MLP neurons of a small language model. Each row is named by its layer, matrix (up: input weights) and neuron, and shows model dimensions 144-207. Each number is 200 + 20 x the weight over its row's rms, rounded and kept within 0 to 999.
Before each neuron's rows, "fires on" lists the tokens most often at its 100 highest values on Wikipedia text that the model never trained on.

fires on: "-", "ion", "ed", "ing", "g", "en"
L4.up1260,222,196,180,213,244,212,225,170,215,242,213,198,195,231,200,206,173,207,182,215,208,210,209,185,223,164,255,193,200,196,209,241,180,202,226,191,187,215,197,218,253,196,191,217,169,221,212,181,211,196,180,222,212,195,186,222,187,203,180,219,223,221,194,210

fires on: "e", "ly", "bu", "a", "S", "ous"
L4.up1236,187,206,170,192,227,174,193,165,162,227,223,186,213,222,213,209,205,217,229,182,174,163,203,226,206,223,179,167,178,191,151,199,219,207,206,212,229,174,212,213,221,191,182,196,176,200,234,162,207,143,145,211,167,191,196,206,168,226,176,209,188,212,218,177

fires on: " ", ".", "s", " of"
L4.up943,184,233,171,193,228,232,187,165,186,249,210,209,207,202,219,163,196,204,201,229,211,224,184,209,179,220,237,195,191,185,175,210,187,166,200,191,222,200,219,229,206,210,203,224,200,200,193,169,204,210,174,184,249,226,197,215,215,186,214,203,223,217,191,206

fires on: "s", "a", "t", "z", "\n", "g"
L4.up438,224,198,185,217,206,221,193,173,149,196,218,203,164,205,185,240,168,191,185,195,202,200,205,207,193,215,210,207,179,182,183,211,206,198,177,218,178,196,172,204,203,173,199,198,213,183,180,197,193,210,183,208,157,220,211,215,195,227,229,213,207,208,222,209

fires on: "\n", ",", " un", " dis", "="
L4.up2297,206,229,217,195,222,223,197,207,193,227,174,250,182,229,173,207,203,174,200,180,149,217,191,242,213,184,230,205,181,179,219,202,198,171,187,188,211,223,200,224,178,198,185,187,205,182,235,191,195,196,235,237,205,211,176,199,191,196,186,181,202,168,193,257

fires on: "s", "e", "a", "w"
L4.up1320,184,193,208,165,190,197,196,204,155,205,177,213,166,168,209,171,192,200,239,172,211,219,204,214,170,200,195,219,218,179,197,190,199,195,190,197,202,216,221,188,172,209,155,177,187,193,209,206,221,193,184,223,238,205,189,221,176,216,191,194,188,229,205,158

fires on: " a", " the", " an", " her", " he"
L4.up1849,188,226,203,203,205,218,171,232,190,215,198,183,176,197,214,148,189,197,206,194,188,209,229,202,202,191,189,179,198,177,182,225,202,211,187,175,222,195,204,199,186,185,194,201,160,219,159,189,212,175,236,202,179,169,201,191,195,197,180,191,206,251,217,191

fires on: "-", " ", "ci"
L4.up313,182,211,207,195,194,256,180,196,224,218,201,198,197,183,182,202,204,210,226,210,202,211,206,200,195,200,205,208,228,210,185,200,214,212,192,203,237,187,182,186,187,190,164,173,237,182,216,205,179,193,224,218,228,222,197,237,249,237,189,201,204,218,195,195

fires on: "\n", "|", " "
L4.up1398,152,168,186,185,190,241,234,189,229,210,179,209,236,191,215,178,182,179,201,209,218,236,173,194,247,195,198,186,209,208,231,218,182,205,193,207,167,192,198,224,206,231,185,186,199,225,214,178,191,232,196,194,178,205,182,190,190,217,169,212,209,180,222,213

fires on: ".", "t", "0", "'", "s", "ers"
L4.up1952,209,230,175,207,185,202,181,198,169,203,209,182,186,187,185,185,236,210,203,214,240,193,222,208,199,159,189,186,205,186,189,210,209,200,228,220,219,238,235,230,229,213,201,216,214,208,214,199,203,204,132,196,223,192,201,206,183,185,206,206,207,208,206,161

fires on: " the", " of", " "
L4.up460,206,204,172,214,194,221,208,236,211,210,191,200,173,193,210,181,187,192,199,168,206,221,205,217,215,251,213,205,225,193,201,195,200,184,214,173,206,201,205,205,220,195,194,186,177,213,195,174,199,195,201,184,236,202,187,209,209,176,203,219,188,156,162,167

fires on: " ", "%", " was", " Votes", " En", "\n"
L4.up846,173,215,204,211,197,235,169,187,228,202,202,140,207,172,218,197,226,187,213,199,169,165,195,182,210,248,193,199,198,191,193,223,210,208,208,209,201,179,237,211,184,179,176,233,195,164,215,201,230,229,167,221,171,213,174,213,222,197,204,218,184,181,188,208

fires on: ".", "or", "y", "in", "il", "ie"
L4.up1113,244,177,195,204,187,144,184,204,161,235,186,222,230,209,196,200,193,191,231,196,204,204,203,178,249,183,227,178,204,198,183,199,196,208,192,186,230,204,198,223,193,199,169,202,205,184,201,175,194,218,183,207,176,188,195,198,209,266,219,223,181,228,194,204

fires on: "th", ".", "ed", "ing", "H"
L4.up2249,204,179,210,201,178,171,196,217,174,227,189,192,194,222,203,188,180,222,189,201,218,192,201,186,200,190,208,217,229,156,226,217,169,176,191,220,229,249,182,210,235,210,187,206,194,234,228,188,233,162,205,212,198,211,224,212,209,195,158,221,187,197,203,235

fires on: "'", " Her", "w", "ker", " her", "er"
L4.up1284,189,229,232,169,172,217,180,198,186,176,200,223,155,246,222,203,199,238,197,215,180,189,222,240,202,204,188,173,210,196,207,180,224,220,226,195,201,174,180,214,207,163,192,228,214,188,190,178,187,173,198,218,185,182,208,232,206,182,198,190,171,211,193,177

fires on: " ", "-"
L4.up1623,215,194,208,179,199,222,188,206,200,219,196,176,180,244,216,190,221,193,183,210,226,195,189,188,171,197,201,212,196,216,183,216,221,199,210,199,206,187,197,206,186,208,197,179,207,181,176,223,201,210,227,205,196,210,190,210,237,266,240,194,184,220,195,148

fires on: " to", " and", ",", " helped", " would", " by"
L4.up941,192,217,165,221,240,199,197,217,179,211,225,236,212,176,181,187,193,179,203,205,213,185,161,203,208,193,197,173,200,212,199,185,193,233,207,195,217,207,204,223,187,188,182,201,211,202,197,219,190,179,214,191,211,169,191,207,189,205,169,225,207,197,202,227

fires on: "-", "s", "e", "er", " |"
L4.up744,160,185,194,184,224,187,201,203,149,227,204,191,189,216,173,179,228,212,209,242,183,201,221,220,185,207,192,230,195,176,198,171,234,216,195,213,162,218,198,208,187,212,227,192,195,168,195,186,227,211,194,234,254,228,225,212,236,234,194,216,221,183,217,199

fires on: ",", " and", " by", " before", " where", ")"
L4.up1783,197,208,186,199,224,203,186,189,159,180,250,210,205,231,167,180,223,143,197,202,223,185,228,222,243,183,185,213,189,212,213,171,165,217,231,218,219,226,169,218,170,197,231,198,170,177,228,189,242,169,217,188,199,152,211,200,193,193,186,190,214,202,227,261

fires on: "s", "d"
L4.up842,198,198,253,196,220,193,208,188,161,203,200,181,193,225,180,192,170,193,247,202,215,170,191,202,192,172,179,214,179,207,179,173,185,197,225,169,216,155,156,192,193,197,226,205,178,220,202,196,191,178,210,206,212,192,193,204,177,203,166,205,258,208,192,205

fires on: "s", " the", "'", "-", "d", "ve"
L4.up1936,234,201,225,215,222,234,193,207,212,227,196,166,204,229,189,197,221,201,178,204,211,229,219,162,202,207,226,227,250,181,164,227,195,200,220,203,170,199,190,185,209,184,190,274,231,195,185,207,205,173,215,246,206,183,180,155,172,187,183,181,214,212,199,212

fires on: ".", ",", " and", "S", "0", "9"
L4.up1749,187,223,220,191,192,241,205,231,202,210,222,236,225,183,229,207,177,179,159,192,228,220,239,220,189,169,208,216,190,212,191,201,149,204,193,235,184,215,208,167,227,158,217,202,182,164,230,157,177,179,201,191,209,163,197,214,181,222,202,217,202,192,175,189

fires on: "s", "ers", " people", " who", "men", " students"
L4.up1435,176,214,136,207,215,196,205,217,233,202,212,183,192,207,194,177,208,235,187,197,182,187,216,186,217,206,182,189,224,232,193,201,215,205,187,181,200,192,208,222,220,193,168,232,219,170,207,200,253,206,223,223,184,208,190,201,195,224,202,205,214,187,231,216

fires on: " to", "ro", "e", "go", "st", "ur"
L4.up655,168,203,215,194,186,191,173,153,178,181,223,193,169,160,200,202,211,202,212,225,224,161,223,219,216,230,179,203,180,191,228,212,182,197,199,198,196,206,237,199,201,220,210,202,191,177,187,194,258,195,139,229,228,198,202,207,212,218,228,193,189,172,214,208

fires on: " the", "s", "as"
L4.up2129,237,230,187,230,186,218,229,199,203,180,202,237,188,193,226,217,185,222,184,139,225,213,222,173,196,206,180,217,172,200,219,213,206,188,208,208,204,183,198,217,194,200,182,215,202,172,179,219,203,218,185,223,171,203,195,216,242,223,208,191,197,194,205,214

fires on: ",", " ", " New"
L4.up1074,189,217,203,209,170,205,202,209,204,185,226,199,206,202,224,217,191,230,207,191,230,241,195,195,208,192,214,156,199,178,211,177,234,200,216,173,190,219,178,165,147,199,218,188,191,210,190,208,193,211,192,210,210,179,181,195,176,204,168,220,218,178,158,202

fires on: " ", "1", " the", "2"
L4.up436,216,184,197,207,152,216,170,205,212,191,197,206,185,202,212,203,225,181,160,217,209,210,196,193,211,194,225,238,194,194,241,215,208,181,201,233,194,239,218,225,187,228,237,225,200,208,220,185,187,200,197,201,177,220,216,192,210,199,191,182,199,225,197,194

fires on: "s", "ing", "'", "ic", "ed", "ity"
L4.up1107,190,211,219,219,175,206,213,193,199,240,179,208,211,209,177,212,186,200,217,190,206,222,210,202,209,181,191,169,183,183,228,187,230,177,189,196,214,217,183,223,201,201,163,202,203,184,187,211,229,200,215,189,203,195,198,221,188,191,199,241,223,185,178,188

fires on: " the", " The", " these", " ", " this"
L4.up965,211,229,196,236,223,209,196,184,203,239,197,232,212,223,193,198,171,190,214,170,215,193,212,227,213,216,193,189,212,191,227,211,187,180,235,162,207,174,213,179,202,208,197,175,177,190,207,188,238,159,211,233,247,203,187,188,238,199,200,205,205,220,183,169

fires on: " a", "a", " an", " ", "."
L4.up463,200,177,163,185,188,188,213,206,185,227,176,174,218,182,215,180,194,217,195,180,193,241,177,202,198,204,152,240,209,194,217,223,199,198,206,187,207,196,213,218,213,175,179,177,179,191,176,207,186,200,205,187,190,188,214,207,211,165,213,220,182,197,179,203

fires on: " dis", "\n", "===", " |", ";", "-"
L4.up2196,218,219,187,208,225,228,200,166,209,183,208,232,206,223,224,186,191,185,216,176,201,198,246,203,227,175,239,214,233,173,181,198,174,222,167,220,219,186,181,188,213,218,212,184,197,218,228,200,214,227,215,192,233,190,195,217,207,179,180,199,178,206,240,210

fires on: "-", " ", "==", "."
L4.up995,224,190,201,185,230,192,186,191,203,222,195,178,226,195,184,207,203,236,197,168,198,226,203,203,211,222,192,204,217,198,212,204,223,187,195,156,196,214,195,177,217,171,211,195,230,200,195,147,180,172,220,222,185,168,220,133,195,187,200,188,183,210,207,193

fires on: " ", "-", "mo", "arm"
L4.up1525,184,206,165,179,196,225,172,212,193,208,227,173,196,179,211,191,194,215,209,222,193,176,227,179,183,185,173,213,197,210,198,227,205,193,226,210,180,206,210,207,168,207,238,205,198,197,182,188,211,202,233,203,214,230,199,192,202,203,210,199,202,196,225,191

fires on: "s", " ", "ina", "or", " Ap"
L4.up1179,208,211,205,160,179,219,219,180,208,220,212,192,222,221,205,212,210,228,201,207,173,195,200,212,171,217,198,187,198,207,210,219,215,238,199,230,185,188,231,188,203,175,212,213,185,202,172,207,195,214,197,220,185,208,192,170,235,195,208,189,152,204,183,199

fires on: "0", "1", "4", "6", "9", "8"
L4.up1094,206,196,178,211,189,216,201,177,193,197,195,225,204,183,198,208,244,168,234,230,212,193,192,194,200,208,186,244,162,186,203,193,192,222,203,185,193,193,191,233,202,217,171,199,202,230,196,178,168,161,188,162,167,179,235,214,184,205,216,206,203,225,196,205

fires on: "s", "t", "d", "ron"
L4.up1888,219,200,189,221,192,198,184,173,219,192,189,179,216,181,178,203,239,189,236,220,199,181,220,214,213,200,195,189,187,184,203,204,187,214,212,190,229,207,219,215,187,227,176,234,178,176,176,206,205,200,185,169,182,226,198,178,174,195,217,184,222,186,222,223

fires on: "s", "ing", "er", "eller", "e", "es"
L4.up473,221,159,221,190,177,189,199,168,166,212,208,189,185,179,198,165,188,185,208,227,218,221,238,197,218,188,182,188,219,197,200,186,193,174,206,189,207,228,202,204,149,198,210,215,214,214,203,225,198,192,219,207,238,205,210,217,193,239,197,204,186,203,205,220

fires on: "-", "–", " ", " |"
L4.up969,201,218,169,209,193,233,176,209,226,212,214,176,216,160,174,212,204,164,216,211,213,208,210,187,170,193,175,170,170,203,211,205,192,217,207,198,219,217,175,173,208,198,189,180,207,204,219,167,202,165,235,224,171,200,210,199,183,189,201,211,204,220,237,182

fires on: "s", "ign", "'", "z", "st"
L4.up656,213,218,206,179,184,224,207,203,180,202,190,169,163,232,182,195,245,181,204,215,241,204,214,192,203,188,191,183,197,211,168,224,188,215,192,217,170,169,182,181,214,202,207,200,187,190,226,194,194,188,182,204,226,209,174,192,209,214,244,220,225,191,195,195

fires on: ",", " ", " and", " &", "1"
L4.up878,203,200,211,186,225,196,218,210,197,171,219,168,227,177,228,217,193,169,171,231,217,229,210,204,230,208,184,191,208,192,251,203,203,172,183,168,222,162,217,211,185,167,158,226,200,215,214,221,190,186,219,204,221,192,178,189,197,194,197,201,180,195,199,185

fires on: " ", "-", "5", "1"
L4.up692,194,180,197,211,238,201,223,199,207,163,175,176,189,206,229,174,186,166,186,229,190,192,206,234,190,188,208,180,194,177,211,183,227,158,238,182,214,211,221,249,200,205,217,218,204,235,195,195,232,186,180,202,207,236,179,183,210,189,233,212,189,209,199,172

fires on: ",", "s", "es"
L4.up158,209,169,224,171,200,220,191,220,191,198,235,161,218,206,230,198,217,204,231,130,214,201,202,237,225,181,202,197,180,205,170,187,239,206,231,184,160,194,189,223,192,213,223,193,173,243,238,162,192,233,191,205,190,177,182,204,186,203,158,188,227,237,159,217

fires on: "\n", " ("
L4.up470,166,189,208,203,242,276,186,195,206,189,176,147,224,169,239,167,195,174,240,198,206,214,198,204,222,175,223,193,227,237,167,199,216,223,181,241,150,182,210,228,199,203,210,203,177,200,234,215,230,185,210,226,210,191,224,188,183,205,188,194,185,207,219,185

fires on: " ", " a", " \"", " he", "-"
L4.up354,193,184,169,178,221,242,175,241,231,237,189,172,168,209,224,170,183,203,210,159,184,184,180,192,209,198,178,219,166,239,220,209,190,225,207,197,214,178,206,160,173,178,193,222,228,223,200,191,164,182,243,196,213,170,198,211,146,226,222,180,197,240,206,188

fires on: "s", "ed", "ol", "ia", "a", "om"
L4.up950,181,215,207,221,193,216,199,189,192,190,212,209,235,221,176,210,199,163,228,201,216,225,199,211,191,185,185,157,194,201,218,221,195,145,161,199,208,206,168,191,219,186,202,190,225,211,179,215,206,216,187,182,221,193,177,193,195,200,209,223,186,214,178,196

fires on: ".", " D", " E", ":", " in", "d"
L4.up2286,189,220,170,186,202,194,200,190,204,231,180,215,207,196,206,202,222,189,209,220,213,228,157,152,181,200,207,222,193,210,189,197,197,198,160,195,172,209,197,190,201,167,216,213,247,246,209,177,192,196,195,211,201,217,200,192,237,194,187,240,232,162,191,182

fires on: "-", "–", "ing", "9", "ed", "s"
L4.up402,197,177,243,193,181,223,180,199,226,203,169,194,199,192,233,174,201,191,217,210,212,213,192,181,178,191,193,227,233,222,168,207,194,185,201,183,165,178,200,208,192,204,179,227,237,181,179,206,232,188,229,227,227,186,211,218,190,210,218,201,206,177,216,205

fires on: ",", ":", ".", "6", "5", "0"
L4.up420,201,178,187,168,200,209,193,200,195,198,180,189,185,218,184,223,211,196,245,216,251,195,203,199,170,199,180,192,203,182,217,206,185,236,199,201,164,197,167,199,194,179,215,185,203,230,213,187,215,204,191,204,228,195,185,191,189,172,156,191,239,208,177,163

fires on: " ", "ra", " Re", "ill"
L4.up1001,215,198,214,172,191,211,196,194,223,177,179,196,185,177,196,198,211,211,173,208,211,172,193,197,210,226,196,202,216,196,197,196,185,234,231,183,190,196,187,198,176,209,190,213,206,220,212,185,220,171,226,200,149,242,200,182,163,180,179,186,180,220,200,196

fires on: ".", ",", "3", "0", "9", "4"
L4.up1188,227,183,204,170,170,225,200,181,204,201,202,220,195,224,193,179,217,197,212,187,205,216,224,189,198,194,177,217,160,218,203,199,197,179,213,222,213,217,175,212,190,225,199,208,228,199,203,197,171,197,206,199,195,237,207,215,183,205,198,214,195,209,190,238

fires on: "n", "er", "y", "ry", "ent"
L4.up730,232,193,216,188,173,211,201,228,215,215,191,150,185,169,168,198,158,212,244,186,211,185,213,204,202,161,161,195,204,245,200,216,182,240,205,208,220,183,179,234,153,186,176,196,189,200,195,220,193,174,190,221,171,198,217,183,166,240,177,210,201,205,202,202

fires on: "s", "-", "a", "ly", "ed"
L4.up1713,143,213,190,167,231,210,240,196,192,216,206,167,192,229,209,166,210,200,205,208,203,226,216,218,201,182,176,208,205,218,177,217,213,162,205,204,216,231,221,215,226,191,201,190,180,177,210,186,204,203,149,195,201,178,216,205,185,208,210,190,219,184,206,197

fires on: "s", "ter", "ment"
L4.up1036,211,146,207,194,198,185,183,232,202,197,199,196,222,204,176,216,219,246,191,217,229,206,205,147,204,162,177,183,175,162,232,209,168,219,169,253,226,179,215,230,238,195,178,190,186,202,216,181,182,156,175,192,210,194,206,244,208,188,191,181,182,204,186,162

fires on: "s", "n", "'", "y", "d"
L4.up374,190,193,178,210,202,213,209,219,228,228,174,183,230,177,230,186,190,179,198,217,189,195,204,210,212,176,213,215,208,210,165,233,179,218,188,169,197,239,196,186,196,177,217,218,189,205,182,231,214,219,200,217,197,195,196,162,194,197,217,153,188,181,193,193

fires on: " in", " the", " to", "ed"
L4.up756,205,195,186,187,208,170,217,225,178,158,187,221,198,190,196,198,189,200,166,151,193,219,176,187,194,198,210,211,218,175,236,207,198,177,252,198,196,198,207,202,217,203,191,186,211,181,192,188,185,230,165,183,200,202,214,196,215,203,200,170,161,210,222,222

fires on: "-", " of", ",", ")", "."
L4.up1935,239,192,195,177,193,234,241,186,213,229,181,208,211,198,181,184,224,198,209,199,201,179,204,230,174,204,191,207,166,189,195,175,212,211,185,198,184,206,207,179,210,196,221,211,203,174,172,215,198,197,221,189,222,187,223,222,190,212,248,201,204,203,170,218

fires on: "s", " for", " as", " is", "el"
L4.up590,204,171,187,171,197,189,219,231,218,205,216,198,176,201,211,200,198,186,203,205,191,194,207,172,191,194,178,165,166,173,178,200,161,205,211,176,217,175,200,257,205,169,194,186,203,221,222,223,209,191,166,190,211,176,242,211,162,179,218,166,214,222,160,198

fires on: "g", "-", " in", " between", "di", "ha"
L4.up2192,222,199,169,204,221,219,160,236,175,196,184,208,229,221,206,211,230,187,195,209,207,192,196,220,208,192,226,210,209,186,216,211,177,189,189,202,216,224,196,212,228,244,219,198,169,220,235,193,192,187,190,191,180,190,246,207,191,202,209,220,192,196,203,212

fires on: "s", "g", "'", " all", "es", " both"
L4.up2128,178,198,229,186,201,205,214,203,184,253,213,192,172,223,198,227,195,199,204,220,209,189,209,169,173,200,182,223,186,222,204,166,217,176,210,192,180,201,153,191,209,210,225,197,192,183,206,184,194,201,196,210,241,178,230,213,208,177,247,200,219,208,162,164

fires on: "s", "-", "==", " and", "d", "ce"
L4.up253,215,227,201,188,209,200,198,237,169,198,213,183,224,213,172,225,194,215,220,185,215,179,217,217,218,180,208,191,197,225,179,207,199,212,215,171,216,192,207,181,194,213,196,203,230,172,199,196,187,203,207,229,192,183,176,160,194,202,218,214,241,198,212,199

fires on: "\n", " in", " of", " at", " as"
L4.up183,172,195,191,213,217,249,191,209,180,223,196,190,214,183,191,210,205,185,220,190,177,207,201,207,219,193,170,194,202,198,222,195,172,198,210,224,197,204,189,241,215,189,192,182,189,147,170,224,210,219,154,195,170,178,201,172,198,176,211,170,197,202,193,165

fires on: "s", " well", " a", " that", " who", " "
L4.up2231,176,184,145,191,234,223,189,189,148,182,176,199,220,212,174,196,187,214,172,210,193,177,214,173,232,181,169,203,236,204,211,166,164,196,188,228,202,173,224,185,186,173,225,219,224,216,196,182,199,207,220,235,198,198,170,195,192,208,221,199,201,194,203,209

fires on: "s", "e", " de", " ", "é"
L4.up916,221,199,180,221,222,190,238,195,185,249,207,185,207,181,193,211,181,194,211,198,179,227,215,176,183,180,206,188,198,209,205,175,192,199,205,202,169,198,231,163,181,227,164,179,183,218,201,183,196,201,200,232,218,208,201,216,183,217,191,164,194,232,183,211

fires on: " the", " ", " of", "ing", " his"
L4.up518,227,182,214,189,201,214,206,186,194,228,180,228,203,202,189,222,219,190,216,207,188,201,193,244,211,189,214,190,200,223,160,202,194,223,201,206,230,207,184,201,212,171,207,201,177,178,181,198,192,201,181,183,187,181,170,204,230,205,165,169,198,172,174,205

fires on: " ", "-", "1", " II", "4"
L4.up63,206,196,190,195,205,216,189,182,212,201,180,189,216,238,186,219,202,227,206,219,211,205,193,190,233,230,215,238,219,234,245,191,211,176,200,187,203,225,202,187,209,176,229,216,235,200,174,190,207,189,180,215,183,212,214,197,179,189,186,193,193,212,166,186

fires on: "-", " of", "u", "ig", "g"
L4.up1960,192,202,208,198,213,157,200,219,202,175,188,158,200,242,194,222,189,202,179,184,207,191,188,190,196,229,218,237,239,186,256,214,191,213,207,219,196,192,185,217,200,187,196,193,195,189,219,179,188,203,191,195,169,180,240,222,195,196,210,188,204,162,212,216

fires on: " ", "s"
L4.up2019,193,232,213,170,197,265,186,196,241,224,210,215,174,239,182,213,202,191,205,188,196,228,212,188,184,184,212,209,209,216,236,174,220,177,170,159,217,211,190,210,162,220,218,191,225,192,201,190,210,196,176,202,218,209,223,211,197,181,199,191,164,223,185,200

fires on: " "
L4.up419,205,177,217,185,211,237,181,171,172,224,205,191,213,224,192,198,230,240,187,247,189,200,217,221,197,203,196,192,184,237,215,192,183,199,227,230,192,182,184,215,217,185,199,195,214,196,199,205,189,223,213,219,196,213,194,211,233,197,187,192,185,210,178,179

fires on: " the", " of", " The", " "
L4.up1371,167,208,195,178,191,211,191,183,193,194,189,247,161,204,198,211,209,204,202,215,197,224,196,199,223,210,190,213,179,195,188,210,230,180,186,154,215,193,234,222,203,208,202,179,216,203,179,167,203,201,161,174,196,237,202,218,198,179,189,193,200,214,182,211

fires on: "-", " \"", " ", " un", " inter"
L4.up2183,217,198,174,208,210,211,207,221,203,214,171,190,204,175,189,181,218,169,198,238,183,220,200,214,224,232,183,196,187,198,182,223,229,165,212,194,205,215,184,212,197,207,203,212,220,201,212,200,187,199,243,246,184,207,186,203,210,229,189,178,207,222,226,188

fires on: "s", "ing", "e", "ed", "d"
L4.up705,219,202,211,202,231,180,220,175,183,197,230,181,221,206,161,217,203,201,207,179,197,194,213,207,205,210,193,168,226,228,210,238,212,192,182,179,200,200,230,183,184,212,195,218,166,239,192,225,185,205,210,206,227,218,207,182,180,230,211,182,221,195,226,172

fires on: "\n", ",", " which", " and", " led"
L4.up113,209,221,199,187,221,203,214,225,213,170,238,236,223,198,210,214,182,203,200,157,218,213,221,246,210,178,202,216,199,208,226,221,200,166,209,200,213,201,197,183,188,205,186,214,231,203,234,184,201,225,163,203,187,190,149,233,230,191,200,228,224,189,221,228

fires on: "s", "st", "en", "er", "lu", "e"
L4.up251,179,187,205,173,198,224,187,184,175,207,219,197,202,182,202,191,175,158,202,193,229,183,159,194,187,198,202,206,204,191,209,218,194,217,194,161,202,210,202,178,202,215,224,195,206,219,193,174,230,201,138,163,187,186,201,216,187,199,206,178,201,178,205,187

fires on: " at", " from", " in", "-", " or"
L4.up1285,202,227,152,166,196,233,190,202,215,201,210,222,214,220,221,223,187,246,174,212,219,200,212,188,215,213,211,162,216,170,181,236,209,199,218,191,189,215,190,228,212,217,237,195,191,194,201,171,203,196,220,183,192,160,200,169,200,186,196,223,178,176,218,240

fires on: " the", " a", "s", " ", "-"
L4.up1523,218,186,170,185,203,183,186,197,207,219,189,205,209,191,208,187,155,204,223,192,233,193,194,218,197,220,217,206,200,198,171,207,214,196,190,202,150,179,208,163,205,191,218,176,187,223,162,194,225,189,210,204,219,196,201,191,235,211,169,201,192,192,190,163

fires on: "or", "h", "y", "ly", "g", "ry"
L4.up1389,229,179,189,209,195,173,215,208,210,191,160,161,234,214,182,197,177,182,215,183,187,197,194,221,195,210,202,179,193,195,209,187,213,245,197,175,205,177,189,211,178,212,233,206,199,191,173,211,204,204,181,208,216,231,199,230,194,254,198,193,195,205,193,205

fires on: "s", "d", "man", "ed", "bon"
L4.up1660,204,236,221,210,174,194,182,181,189,210,152,162,238,189,190,201,195,177,214,212,199,157,209,184,177,199,208,221,181,168,199,184,196,221,201,184,192,208,180,223,198,218,170,229,159,228,200,180,215,211,154,179,168,189,234,199,201,203,192,185,173,217,216,218

fires on: "ed", "s", "ing", " the", "al", "log"
L4.up2261,210,230,225,230,208,184,226,195,186,202,190,208,220,190,198,182,192,186,230,193,198,191,228,176,222,214,202,187,220,249,198,204,202,227,201,196,198,203,199,197,205,236,175,202,235,233,211,208,191,195,183,189,264,180,220,220,186,219,209,230,205,175,198,213

fires on: "ar", "il", "ur", "or", "g", "er"
L4.up867,211,195,201,189,191,224,220,200,189,188,211,154,189,198,191,181,170,175,211,208,214,220,178,204,195,217,208,186,175,199,214,202,193,192,226,197,170,204,185,191,167,237,256,216,217,182,204,205,207,190,238,178,239,208,163,209,181,209,211,198,213,175,204,200

fires on: " a", "-", "a", "u", "y", "s"
L4.up700,217,183,183,179,196,200,182,175,152,227,180,169,175,198,178,193,155,215,216,180,186,186,227,213,184,182,184,192,228,183,198,192,214,227,182,185,180,181,194,189,201,208,244,205,197,172,188,232,209,177,217,194,183,192,210,197,184,183,221,221,202,236,214,153